Weights of a small GPT-style language model, trained from scratch on English Wikipedia.
Size: width 384, MLP 1024 SwiGLU.
Architecture: RMSNorm before each block, learned and rotary positions, no biases in attention or MLP, untied embeddings.
Training: a variant of Adam for these matrices, 774M tokens, 11817 steps.
MLP neurons of a small language model. Each row is named by its layer, matrix (gate and up: input weights; down: output weights) and neuron, and shows model dimensions 224-287. Each number is 128 + 32 x the weight over its row's rms, rounded and kept within 0 to 255. A neuron's up and down rows have the sign that makes its largest values positive.
Before each neuron's rows, "fires before" lists the tokens most often just after its 100 highest values on Wikipedia text that the model never trained on; "fires on" lists the tokens most often at its 100 highest values on Wikipedia text that the model never trained on.

fires before: ".", "6", "9", " |", "8"
fires on: "7", "9", "6"
L2.gate88 [166 152 127 111  99  97 145 137 107 116  72  61 113 148 143  83 125 168 203 113 106 164 164 164  93 137 156  62 113 107 119 114 148 149 141 113 135 163 159 147 142 130  98 148 143 161 199 151 148  86 136 132 166 130 121 184 165  81 140  41 170 135 111 181]
L2.up88 [121 179 158 113 141 125 103 108 168 159 169 141 102 147  81 100 186 153 117  37 107 126 119  89 156 147 115 208 158  59 139 110 187 152 106 126 145 106 157 135 141 156  60 100  80  88 133 135 102 158  67  76  88 221 178 138 111 122  57 176 182 116 130  95]
L2.down88 [120 138 124 153 171 185  95  85 146 145 168 181  92 120  65 160 172 112 112 164 110 122  82 142 165 119 118 176 170 134 145 116 159 107 121 115 112 130  98 143 126 135 130 128 109  68  67 101 138 213 110 124 129 157 133  74  70 161  88 217  86  93 126 109]

fires before: " |", ".", "th", ","
fires on: "8", "7", "6", "5", "9"
L6.gate139 [136 113 145 135 155 147 128 127  52 116 116  79  93 158 194 163 138 170 119 158  50 125 132  98 131 104  98 117 135  99  76 114 105 165 100 142 120 149 156 118 168 140 126 164 103 124 184 112 124 159 164  89  91 146 115  88 121 134 135  81 157   6 117  73]
L6.up139 [115 106 100 100 126 114 137 159 141 133 136  89 179 103  86 148 128 138 128 125 122 154 178 154 135 136 108 180  69 112 117 204 157 164 106  56 115 151 146 156 123 142 120 108 139 135 102 184 101  95 204  58 126  98 160 167 141  65 125 128 122 151 164  98]
L6.down139 [123 113 137 144  95 151 178 164 159 119 139 110 100  81 143 151 173 173 124 169  81 130 144 134 156 109 109 170 107 119 110 192 136 155 125  93 160 110 140 142 157  97 160  87 100  79 125 160  80 123 139  89 118 150 150 119 111  58  92 147 112 141 130  91]

fires before: "2", "1", "0", ",", "9"
fires on: "0", "9"
L2.gate417 [108 151  90 108 151 142 123 129 118 102 113 126  98  90 115 137 186 104 123 164 145 110  86 143  68 122 110 133  75 176 103 100  45  56 122 152 165 168 170 170  78  92 174 138 145 101 174 126  82  97 149 144  93  60 157 144 168 114 138 117  94  92  74 142]
L2.up417 [ 85 132 131 121 174 150 159 111 136 142 115 128  87 101 114  99 153 129  98 127  99 113 156 109 120 143  72 100 149 103  95 171 117 153  89 142 130 133 171 132 168 161 123 110  98  55  38 139 184 187 118 104 155  93 148 103  78 101 129  67 139 187 164 152]
L2.down417 [108 147 160 119 150 149 154 100 137 164 131 134  98 100 163 143 161 142  97  29 128 109 157 111 127 156 116 156 142 109 119 158 123 149  94 117 121 124 150 147 191 148 119 120 126  79  85 169 179 228 105  82 131 121 110 144  68 126 117  66 117 182 137 137]

fires before: " |", "–", ":", ")", "."
fires on: "3", "5", "4", "2", "8", "1"
L2.gate596 [133 172 199 128 105 156 165 130 125  71 127 124 141  80 154  58 104 113 119 171 142 141 134 136  79  81 128 108 137 127 138 165  75 150 147  93 166  51 120 179 114 130 163  62  97 138 147  83 138 164 171 133 139 108  87 108 130 133 114 117 125  71 177 159]
L2.up596 [141 146 154 130 113 117  99 174 140 121  99 100  89 157  68  76 169 149  93 104 133 131  64 123 111 149 174 130  90 104 168 170 177 158  96 114 114 111 140 145  25  69 130  99 150 190  95 117 109 183  75 122 119 160 154 181 116 177 156  65 130 113 114 127]
L2.down596 [198 122 159 104  95 108  77 150 147  94 146  75 119 112  84 106 168 143 122  78 111 144  78 128 148 197 186 148 107 141 110 170 114 116  78 124 123 134 191 191  80 116 151 122 214 223 163 118 135 168  76 130  92 106 147 157 102 164 120 137  83 157 125 117]

fires before: "0", "1", "2", "8"
fires on: "0", "cre", "9"
L6.gate692 [211 183  77  89 150 175 135 131 130 107  98  85  73 164 213 103 130 135 143 165 149 113 110 119 176 143 133 154 117  81 125  83  99 115 103 101 204 114 115  88 144 118 169 125  89 185 121 118 143 135 157 123  72 171 159 149 120  33 186 151 130 138 157 121]
L6.up692 [173 119  92 117 180 126 148  90 129 122  90 166 176 131  74 150  78 172 133 142  90 162 142 119 126 150  92 117 143 157 118 144 121 158  94 106  78 179 158 124 133 127 168 117  74 143  89 128 104 177 136 107 196 150 145  65 153 128 160 147 126 145 141 173]
L6.down692 [145 132  76 106 173 102 151 109 129 132  94 160 176 103  76 130  96 156 119 190 117 186 144 151 132 137 115 107 147 156 125 167 145 180 100  96  49 164 150 114 137 129 176 140  83 137 100 143 105 174 151 119 154 125 121  76 156 149 160 127 136 163 121 174]

fires before: " |", "0", "8", "6", "5"
fires on: "2", "9", "6", "5", "3", "0"
L2.gate555 [147 166 162  94 119 162 178 142 142 118 102 134 142 127 128  70  81 148 115 142 136 203 160 110 130 130  71 106 101 153 113 101 103 150 178 116 128 137 113 123 102  80 171 116 123 103 146  83 158 160 164 141 154 178  58 136  61 106 130 146 108 152 186 130]
L2.up555 [139 163 160 147 168 115 133 171 155  88 150 148 130 113  92  86 121 188 138 113 107 132 172  99 125  89  93 110 168  72 121 168 160 182 155  89 108  93 100 147  58  50 136 134 134  92 147  46  86 169 105 135 100 130 122 126  87 134 110  71 178  97 110 104]
L2.down555 [176 100 109 125 129 113 102 172 106 171 145  80 180 152 111  94 199 114 115   0  90  81 141 175 152 130 155 110 121 121 139 166  93 157  96 122  75 127 125 178 106 184  87  83 181 128 123 113 108 142 137 103 166  99 159  96 176 145  99 126 145 163  84  75]

fires before: "8", "9", "6", "7", "4", " |"
fires on: "9", "1", "8", "2", "el"
L7.gate131 [159  95 130 104 136  85 138 146 115 136 116 128 153  92 114 113 125  53 167 217 143 189  75 130  65  96  76  47  62 136 157  64  84 154 116  83 164 143 106 139 166  64 158 191 157 113 129 119 141 129 158 159  97 118 123 127 127  57 106 147 108 147 188 124]
L7.up131 [ 86  80  64 188  83 159 175 117 106 155 140 107 151  99 219 135 172 136 114 108 159 159  65 199 100  81  78  70  54 112 101 145 114 125 156 123 161 118 100 105 132 108 119 132 147 108  35  73 119 115 134 146 102 107  68 112 130 147 125 153 144 182 119 114]
L7.down131 [119  76  93 199  56 166 117 151 103 148 128 136 109 129 189 103 157 105 176 139 155 169 120 143 168 108  72  95  98 123 129 115 126  92 171 138 160 126 133 173 103 145  95 145 135 134 108 127  97 135  84 149 117 133  97 136 174 135 105 134  82  99 150 142]

fires before: " |", "0", "9", "–", "7", "8"
fires on: "1", "0", "4", "2", "8", "9"
L2.gate769 [156 128 149 157 128 155 113 140 124 134 105 131 124  76 144  63 109 133 121 158 141 185 114 100  85  89  60  86  99 167 132 119 103 118 137 138 119 105 106 165  60 102 122  68 119 105  76  98  69 115 166 156 106  94 168 126 109 151 132 104 148 100 165 123]
L2.up769 [138 164 159 145 135 134 171 148 128  78 112 145  81 135 132  68 105 137 180 134  94 184 143 132 134  90 144  99 143 154 148 132 155 152 148 204 151  61 103 172  78 113 119 127 100 105 120  82 113 170 154 120 145 136 138  96 113 110  91  99 118 122 113 140]
L2.down769 [137 166 101 126  75 103 103 162 101 130 144 100  55 137 139  83 173 157 111 106  91 126 128 117 131 186 154 145 124  59 128 107  90 130  79 109 125 175 123 112 109  73 116 114 171 123 127 121 114 144  46 108 159  90 105  90 135 160 142 129 131 114 149 130]

fires before: " |", ".", "–", ",", "3"
fires on: "2", "6", "1", "3", "4"
L2.gate431 [140 141 128  82 141 211 180 164 122  73 110  75 151 141 112 142 121 111 111 229 139 145 103 168 125 139 138  97 131  48  93 153  68  99 106  48 176 155 147  92 123 127 187 193 141 108 138 110 142 163 138  81 129 106  88 101 132 101 136  94  77  87 113  93]
L2.up431 [155 125 106 157 129  91  83 113 119 129  34 245 110 154 148 115 138  95 130 136 165 138  62  86 109 163 140  93  99 100 153  98 113 112 180 100 155 164 131 154 112 112 164 233  81 158  68 127  91 191 105 111 170 107 154 145  76 150 133  85 130 136 190 176]
L2.down431 [122 138 103 158 135  59  88 130 124 149  25 234 112 148 152 113 134 114 120 107 154 149 108  97  82 150 135 102 107 111 162 104 133 124 162 132 149 160 114 136  85 120 155 240  78 159  72 139 123 192 113  98 137 131 169 119  84 179 110  99 138 121 182 172]

fires before: "1", "2", "0", ",", " |"
fires on: "0", "5", "8", "4", "7"
L2.gate323 [105 165 109 150 171 140 140 147 105 114 114 119  77 137 152 161 122 131  82 194 151 148 136 108 160 115 124 113 113 118  97  96  68  83  51 116 155 137 155 126 121 116 117 145 189 207 142 129 136 117 144  89 102 159 165 111 138 197  80 146 177  69 118 116]
L2.up323 [ 89 142 123  87 135 156  96 120 168 130  89 161 151  50 142 139 124 138 210 117 158 114  75 117 119 147  80 122 141  99 155 180 117 128 130  57 144 151 159 106  85 120 153 139 159 124 140 109 134 100  84  69 129 134 123 103 131 137  98 114 102 171 139 124]
L2.down323 [133 141 130  71  90 175  91 137 136  85  75 185 174  57 152 143 131 141 193  64 158 130 127 134 147 173  64 129 161 123 172 190 123 117 129 132 116 160 137 107  56 171 142 156 189  85 161 106 130  60  99 109 125 130 111 146 136  85 139 143  95 171 128 130]

fires before: " |", "–", ",", "\n"
fires on: "9", "8", "7", "2", "6", "5"
L2.gate310 [139 100 114 204 174 100 117 107 136 147 161 146 137  80 109  58  93 157  94  86 126 143 110 129 140 125 162  79  73  61 120 150 151 212 126  80 103  88  74 144 102 107 106  94 149 122 135 130 167 156 129 137 154 180 148 142 143  95 164  45 135 136  71 104]
L2.up310 [113 143 121 106 103 176 106 167 150 103 142 138 118 119 108 135 132 145 174 115 122 122 178 139 133 188 128 181 178 179 185 142 170 144 112 114 162 153 177 129 140 175 105 186 140 146 100 155 121 136  96 120  97  66 155 118 139 185  97  93 179 189 123 167]
L2.down310 [131  98 107 141 157  97 168  97 100 149 113 155 127 153  99 141  96  94 135 252 198 150 134  98 117  38  87  84 119  92 107 112 130 131 172 136 137  99  65 144 147  98 152 129  98 106 137 123 137 123 173 120 135 151 138 135 110  84 166 141  86  66 151 147]

fires before: "2", "0", "1", "s"
fires on: "0", "port", "loan", "2"
L2.gate566 [108 161 129 182 175 162 100 129 163 193  69 123  82 155 101 130 170  89 156 154 141  88 146 108  81  86  99 178 128 147 103  55 144  98 173 103 121 158 103 161  65 145 154 192 128 127 162 144 146 158 120 124 120 170 144 173 121  99 196 147  99 124 103 189]
L2.up566 [ 61 144 126 129 145 160  64 130 157 193 162 118 155 113  94 165 158 132 111 109 119  86  84 140 126 108 121 154 118  70 135 114 162 121  93 123 128 138 115  90  81 183 101 134 102  70 113 161 130 138 125  67 151 110 175  85 124 111 108 139  85  91 185 175]
L2.down566 [127 134 105  93 140  92 109 139  70 149 186 149 214 103 144 157 129 186 109   0 113 139 105 158 164 136 168 100 121 102 173 150 123 164 100 103 129 117 118 115 151 162  73  61 116 123 119 162  95  74 104  60 129 127 141 102 121 135  85 114 105 165 140 137]

fires before: " |", "′", "0", " (", "1"
fires on: "0", "2", "8", "7"
L2.gate13 [119  88  94 105 134 158 187 113 119 155 145  57 125 149 178 179 174 134 113 184 144 144 166 116 102 112 141  79 102 141  96 146 120  96 109 183 166  79 163 160  74 107 156 107 129 162 102 106 136 172 181 162 126 130  89  99 168  97  93 135 128 103  76 104]
L2.up13 [159 114 110 167 109 148 178 117 140 129 181 100 103 116 109 169 156 171 124 121 110 138 112 107 166 130 101 142 132  98 110 153 149 154 103 119 139 153 127 163 112  80 129  86 116 110  97 137  71  63 165 164  66 168  84 106 194 120 116 115 168 107 107 106]
L2.down13 [123  73 117 152 122 169 154  95 141 133 173  93 125 135 120 166 148 166 109 136  99 132 151 122 176 125  99 164 142 105 136 181 173 182  90 169 118 146 101 175 108  90 145 125 142 130 104 105  78  46 103 147  77 179 118 110 225 126  95 141 145 122  95 123]

fires before: " |", "\n", " p", "5", "2"
fires on: "0", " Title", "5", "1", " Name", "\n"
L8.gate319 [ 72 126  84 137 165 122 153 162 134 140 142  76 138 130  69 116 142 176 128 176 133 111 151 136 109 153 102  53  93 126 160 153  71  55  81 142 151 187 181 126 111  73 164 145  39 132 138  92 109 203 134 156 132 185 139 155 128 102 152  93 166  82  90 110]
L8.up319 [120 118 164  77 118 137 116 153 159 184 157 161 170 130 143 117 165  94 148 141  78 169 125 164 119 121 136 107  70 106 168 163 132 133 122 177  86 166 120 183 129 162 113 140 114 103 109 173 125 141 137 123 181 177 142 153 140 118  99 120  57 119 136 120]
L8.down319 [129  97 145 145 168 133 131 147 118 118 163 171 149 137 140 122 142 127 115 154 112 144 117 103 114  75 138 115 109 115 164 136  81 112 132 130 112 156 152 108 109 152 126 130 154 123 127 147 130 150 137  68 155 122 160 117 122 149  94  85 104 152 113  66]

fires before: "1", "0", "3", "6", "2", "5"
fires on: "1", "9", "5", "0", "2"
L7.gate276 [116 110 122  74 105 160  98 149  77 110 136  70 109 107 143 138 141 179 111 214 119 107 113 112 110 181 100 112  85  99 128 120 150  97 137 139 132  58 151  81 106  95 150 166 135 113 133 136 121 213 136  99 172 141 123  97 138  36  91  85 138 145  99 139]
L7.up276 [123 134 104 127 122 122 116 145  94 180 134 128 121  99 122 131 123 119 190 127 138  96  59 105 159 132 144 165 102 113 106  97 208  90 161 166 105 123 113 115 112 115 147  96 169 146 195  85 134 140 115  96 111 114  81 152 167  79 135 155  88 162 109 120]
L7.down276 [119 123 123 130 138 119 121 158  79 140 111 109 129 112 130 125 106 125 127  53 129 121  89 104 114 116 105 146 118 140 117 120 189 117 126 149  92 117  96 102  76 170 122 119 174 187 132  93 151 208 105 137 182  82  79 112 141  78 148 117  94 135 112 178]

fires before: "9", "0", "2", "1", " |", " "
fires on: "1", "0", "2", " "
L13.gate491 [120 167  72 175 158 154 162 136 105 157 146 135 132  86 141 129 191  98 115 148 110  81 177 112 114 180 107 141  90 132 142 103 125 120  98 121 196 132 136 117 146  48 191  99 101 118 100  77 131 120 134 119 142 118 216 150 127 108 137  58  95 118 109  94]
L13.up491 [178 153  69 102 156 118 127 139 123 191 104 179 188 142 177 123 165 135 178 167  96 111 155 143 136 131 103 140 129 145 158 136 129 102 149 134 136 122 188  78 171 128 113  78 137  70 133 166 124 151  86 119 189 113 122 135  81 106  99 117 122 114  92 190]
L13.down491 [146 144 161 100 109 169 110 138 133 111 139  63  74  82 130 110 108 172 114 105 112 185 156 134 153 168 100 137 114 138 149 124 134 110  74 145 171 179  96  95 106 144 127 114 148  98 145  65 137 105  86 193 140 167 173 146 172 113  92  98 138 124 144 115]

fires before: "8", "7", "9", "6"
fires on: "1", " ", "9", "8", "7", "0"
L15.gate495 [102 126  98 157 107 110 144 162 127  56 179 179 112  89 120 108 188 109 151 159 147 153 113 110  97 134 150 134 125 141 168 106 115  93 109  52 154 133  84 159 133  62 182 177 142 140 133  80 131 194 139 104 144 110 159 133 126 147 137 127  88 114 118 163]
L15.up495 [108 141 106 126 138 126 240 150 150 153 189 170 220 150 135 158 153 108 143 136  96  90 153 164 111 198 114 108  79 120 127  95 171 121 109 123 161 211  83 104 115 114 142 104 173  84 129  55  96 103 165 163 118  82 118 126 149 138 139 125  98 133 131 101]
L15.down495 [111 109 134 174 131 181  78 101 163 124 119  93 124 127 154 106 161  99 118 184 143 141 107 112  90 163 103 109 144 169 137 136 118 145 177 149 148 137  76 135  95 140 144 128 111 112  81 126 155 163 103  89 130 107  84 123 114 180  86 132 123 133  87 183]

fires before: "0", "6", "1", "8", "5", "3"
fires on: "5", "6", "8", "7", "4"
L2.gate131 [217 158 150 136 175 131 155 140 132  93 136 131 126 166  95 110  49 124 135 152  97 191 188 151  78 162 171  66 142  90  71 158 159 179  80  98 124 149 112 171  85 147 112 101 170 118 120 137 121 152 164 129 134 125 102 136 136  53 178 100  73 124 168 102]
L2.up131 [117 151 149  75 141  50 167 164 127 153 186 105 114 117  83 160  99 155 114 103 139  99 114 116 118 159 118 187 137 119 164 148 167 141 140 172  93 101 174 105 181 149 123 119  95 148  89 138 131 167 125  81 120 180 110  73 134 142 112 118 168 156 159 166]
L2.down131 [ 48 108 135 123 126 105  93 108 144 111 154 146 149  66 128 110 167 113 140 176 160 134 151 115 141  79 100 169 104 179 172  95  89  87 204 134 169 132 148  94 179  67 115 138 106 120 175 121 138  88 144 117 150 120 117 106 118 138 128 161 112 117 123 174]

fires before: ".", " |", "0", "″", "2", "4"
fires on: "0", "7", "2", "6", "5", "4"
L2.gate957 [141 146 135  98 171 115 181 110 101 115 106  49 145 123 125 123 141  64 143 120 167 134 175 119 139 137 135  45 129 128 155 164 160 128 133 139 114  69 182 172 129 140 147 126 153 138 147 166 180 162 152 156 184 123 115 120 104  88 173  88  98 160 104 135]
L2.up957 [171 116 124 109 155 151 170  95 110  95 125  98 133  91 108 135  70 159 103 184 126 116 140 132 115 167 142 141 108 141 143 152 176  99 138  82 149 161 158 129 170 124  79 149 178  77 169 164 155 146 139 164  92  84  55  46 140 149 190 109 148 174 193 156]
L2.down957 [118 154 128  66 208 129 164 129 135 118 110 121 173 124 122 115 142  96 145 106 169 150 177 127 110 125 147  83  78 118 142  97 108 125 148 123 206 102 168 125  90 180 131  94 192 114 180 157 147 181 115 146 138 111 134 102 141 115 162  77 119 150 136 174]

fires before: "0", "9", "2", ",", "8", "6"
fires on: "2", "1", "5"
L2.gate374 [130 138  99 113 142 166 179 172  97 135  58  89 146 189 156 154 159 107 112 173 146 168 151  96 106 113 150 139 161 119 126 111  79  89 105 139 170 176  63 122 134 181 198 185 188 108 112 126 139 131 110 108 154 149  48 149 158 125 145 141 110 102 126 125]
L2.up374 [ 83 139 136 165 124 152 144  98 132 174 138 172 146 111 132 129 173 120 150 145 162 108 129 132 141 117 140 170 166 166 143 172 117  61 159 156 119 135  98  96  72 158 134 137 149 137 112 129 151  40 147  63 157 160 130 123 106 115 115  73 156  95 146 203]
L2.down374 [104 144 173 163 108 138 172  51 138 139 135 148 122  76 113 122 147 168 143  79 142 132 144 140 186 138 159 151 143 146 161 163 139  41 120 125  97 117 115 128  64 160 150  86 167 140 114 136 161  13 111 104 121 129 141 150 106  89 112  83 108  95 192 185]

fires before: " |", " of", "–"
fires on: "6", "7", " number", "0", "9", "8"
L7.gate325 [100 179 127 170 107 118 110 122 108 128 147  73 145 174 127 147 143 207 135 133 153 102 104 144 133 151 115  98 127 122  68 150  81 155  77 124 166 109 127 150 128 100  87  70 142 163 131 152 133 113 140 182 135 147 129 121  84 121  80  97 158  95 118 132]
L7.up325 [144 113 113  58 138 177 206 115 129  78 157 103  77 161 143 170  88 142 103 134 172 125 178 141 144 120 132  88 156 161 123 171 158 182 122 116 137 129  87 203 114  83 144 104  85 156 159 219 190  93 153 158 105 135 154 214 140  85 106 110 125 126 176 112]
L7.down325 [156 179 144 111  92 105 152 148 163 106 113  88 155 167 117 138 152 153  99  96 115 116  84  91  98  84  98 108  74 176  69 179 112 178 147 119 189  96  62 137 147  92 136 113 135 115  92 159  36  94 184 171  81 174 103 166  84 172 120  91 118 112 103 145]

fires before: "0", "1", "2"
fires on: " ", "2", "1"
L7.gate434 [ 98 171  82 109  89 145 122 101  75 143 160 149 137  65 174 192 134 200 153 178 124  96 146 184 182 157 148 107 188 130 127  67 148  59 129 156 157  83 120  89 153 145 146 127 106 146 164 140 118 140  95  80  83 149  93 139 116  83 181 109 133  75 111  96]
L7.up434 [ 84  96 149 149  99  97 135 102 106 146 122 240 136 104 114 165  95 163 156  96 170  72 182 150 146 156 152 118 146 129 164 108 163 148 149 119  54 162 133 121 173 159 121 116 100 183  92 106 100 122  64 108  88 142 132 194 153  91 204 182 118 116 132 199]
L7.down434 [ 67  56 147 161 152 162 116 133 149  79  78 150  94 161 114  72 119  78 122  71 112 160 141  86 118 129  99 125 104  87 166 167 100 199  48 122 109 193 152 157  80  82 137 177 149 120 118 114 156 168  89 105 161  69 147 111 135 169 116  89 134 170 167 154]

fires before: " |", ",", "\n", ".", ")"
fires on: "8", "2", "9", "1", "0", "7"
L2.gate559 [114 122 141 161 136  64 121 110 151 113 172 138 126 117 109 133 122 103  80 111 117 109 120 135 144 107 174 118 168  62 161 138 118 162  75 133 144  76 113 177  63 110  63  76 183 163 150 144 150 179 125 172 174 144 156 138 170 118 133 120 149 162 106 127]
L2.up559 [145 112 133 131 131 194 157 108 100 173 176 141 130 200 136  99 135 155 134 141 157 111 140 121 117 147  72 156 120 175 162 139 216 148 132 182 103 162 147 105 130 112 130 127 166 156 177 149  79  99  73 143 123 101 129 181 144 140 126 142 120 187  75 142]
L2.down559 [ 89 121 139 137 183  81 166 169 122 105  85 131  79  71 161 169 124 122 145 139 144 147 119 127 139 109 114 115 122  98  85  98  61 117 163 137 178 123  90 164 128 134 159 191 101  83 103  95 163 157 188 137 119 126 123  95 101 107 157  93  87  77 206 115]

fires before: " |", ",", ".", "–", "\n"
fires on: "2", "0", "8", "4", "1", "9"
L2.gate106 [147 180  75 118 196 142  19 135 170 110 111 173 138 129 146  77 147 170 121  87 148 112 134  77 118 106 173 119 112 128 116 134 185 121 134  93 154  72 137 128  56 147 160  87 205 181  97  78  62  86 108 130 154 163 121 136 115 186 119 102  88  70 102 135]
L2.up106 [161 132 171  94  91 130 132 160 117 122 146 114 147 147 154 112  47 107  91 151 128 123 144 134 104 147  82  79 138 123 122 162 149 106 165 135  88 189 146 126 112 140  79 143 125 134 125 116  87 152 118 164  83 109 145  95 164  92  75 125 135 121 123  97]
L2.down106 [ 99 147 129 123 130 143 182 117 125 119 101 130  71 122 133 178 155 110 160 164 152 111 100  85 153 130 133 138 164 167 164 107 113 136 104 147 140 132  83 129 177  92 214 160  92  77 118 136 181 155 145 101 117 175 134 110  98 114 148 166 163 138 174 162]

fires before: "1", ",", "2", " ", " he", " the"
fires on: " ", ",", "\n", "7", "1", "8"
L7.gate268 [171 125  66 126 155 173 149 156 104 105 143  98 145 151 207 127 105 141 166 153 131 106 133  72 126 162 130 142 157 148 137 113 132 159 133 141 188  98 121 124 135 107 179 176 141  83 148  56 111 152 117 133 124 116 162 190 148 109 161  65 152 109 134 113]
L7.up268 [135 184 139 137  89 155 144 149 182 149 147 119 115 144 111 103 172  84 112 126 126 148 186 135 206 129 145 126 141 141 144 122 133 187  71 215 104 201 175 126 126 121 124  73 165 193  92 138  52  78  96  82  98 137 179 193 133 117 117  98 161 154 200 137]
L7.down268 [132 148 151 137  67 182 133 147 129 112 119 146  62 124 127 103 152  84 151 173 131 180 163 157 169  69 113 139 145 107 145 136 141 143 102 179 117 157 198 123 179 109 101  81 144 177 120 168  54  90  96  99  85 155 170 137  92 109 130  77 130 174 159 109]

fires before: " |", ".", ","
fires on: "4", "8", "9", "5", "7"
L15.gate197 [ 98 134 118  84 157 159 197 126  87 150  95  80 156  80 167 148  86 106 117 204 157 128  93 151  67 166 131 154  79  91 103 111  46 146 121 106 117 137 152 123 151  88  92 128 115 166 100  36 165 148 180 127  89 144 147 145 149 132 126 142 132 111 147 150]
L15.up197 [ 97 115 103 136 170  91 149 123 146 106 145  86 136 116 151 172 114  58 173 111 162 150 129 117  92 171 119 153 114  48 128 169 119 189  99  74  68  63 134 158 138 110 107 114 122 111 119 223 150 115 149 134 142 120 127 121 200 162 171 106 110 188 142 154]
L15.down197 [138 139 101 217 121  98 138 115  88 112 149 165 137 161  97 138 130 157 181 103 104 168 131 127  50 152 125 157 136 139 187 128 138 182 106 127 140 154 146 177 156  86 161 150 150  90  90 208 103 132 182 151 196 148 152 151 137 140 123 172  98 133 109 167]

fires before: " |", " ", "8", ",", "2"
fires on: " –", "1", " |", "4", "6", "5"
L8.gate326 [166  83 132  95 141 100 185  80 160 122  83 104 172 180 142 193 113 132 112 204 167 112 148 137 116 169 127 100 119 130 103 121 144 153  71 148 177 114  97 117 142 113 161 135 124 117 150 107 132 145 204 156 179  92  83 157 138  46 128 135 104 138 134 111]
L8.up326 [140  88 169 110 135 126 140  75  58 166  99 148 108  83 211 200 111 130 176 118 175 115 188 144  91 150 136  97  70  98 130 100 108 192 105 156 137 125 117 185 200 129 172 154 147 155  85 124 101 131  91 127 133  84  67 152 148 129 126 176 134 120 131 148]
L8.down326 [117  96 160 146 168 128 143 105 165 144  89 173 109 127 166 176 168 123 148  80 129 107 147 142 109 133 143 123  94  76 160  92 148 166 107 153 107 169 127 198 203 156 184 189 157 185  73 138 105 117 150  96 143 145 106 149 137 128 159 179 129 152 156 131]

fires before: "0", "9", "8"
fires on: "2", "1"
L7.gate725 [ 83 138 150 155 102 221 148 147  60  94 109 129 113 134 159 183  61 206 148 196 119 104 159 102 106 136 138 134 150 132 110 158 116  80  91 144 140 170 145 140 131 125 190 173 116 113 152  50 140 146 107  97 140  91 127 101 205  42 153  71  64  65 175 142]
L7.up725 [102 182 116  88 112 155 158 166  91 140 190 134 130 123 101 149 156 141 162 141 175 137 135  98 101  67 149  89 131 125 119  41 179 118 167 171 152 143  80 111 122 128 159 147 103 179 130 102 121 116  72 154 136 174 140 193  69 128 132 196 109  78 111 145]
L7.down725 [  1 181 114 103 146 171 150 117  66 131 128 161  93 115 110 145  99 164 114 124 163 117  73 113  94 136 130 123 156 184 148 113 147  82  96 143 130 145 174 184 105 123 169 158 116 125 101 114 137 131 128 115  93 150 136 100 182  58 131 125  62  47 197 100]

fires before: "1", "2", "0"
fires on: "0"
L2.gate515 [110 140 111  84 146 161 136 145 128 187 112 132 122  91 132 126 176  52  73 181 100 104 149  57 175 127 132 147 118 170 131 101 180 114 151 120 129 133 127 110 143 119 175 147 131 142  99 133 148 137  58 122 112 130 119 117 147 164  85 121  91 123  44 160]
L2.up515 [102 167 113 119 149 152 202 158 190 137 129 126 142 120  66 156 136 120 133 121 105 122 201  79 143  89  89 137  95 118 152 132 110 120  83 112 157 143  78  94 131 143 199  69 105 112  99 152 117 123  98 102  77 148 137 116 181 180  90  80 148 129 147 118]
L2.down515 [ 99 142 110 136  98 128 137 139 139 134 128 125 154 108 146 118 148 124 171   0 115 133 173 141 174  83 150 103 125 135 156 149 112 111 100 138 159 155  68  94 116 128 204 125  62 128 135 137  82 120 127  97 128 144 152 105 191 125 132  62 152 182  79 121]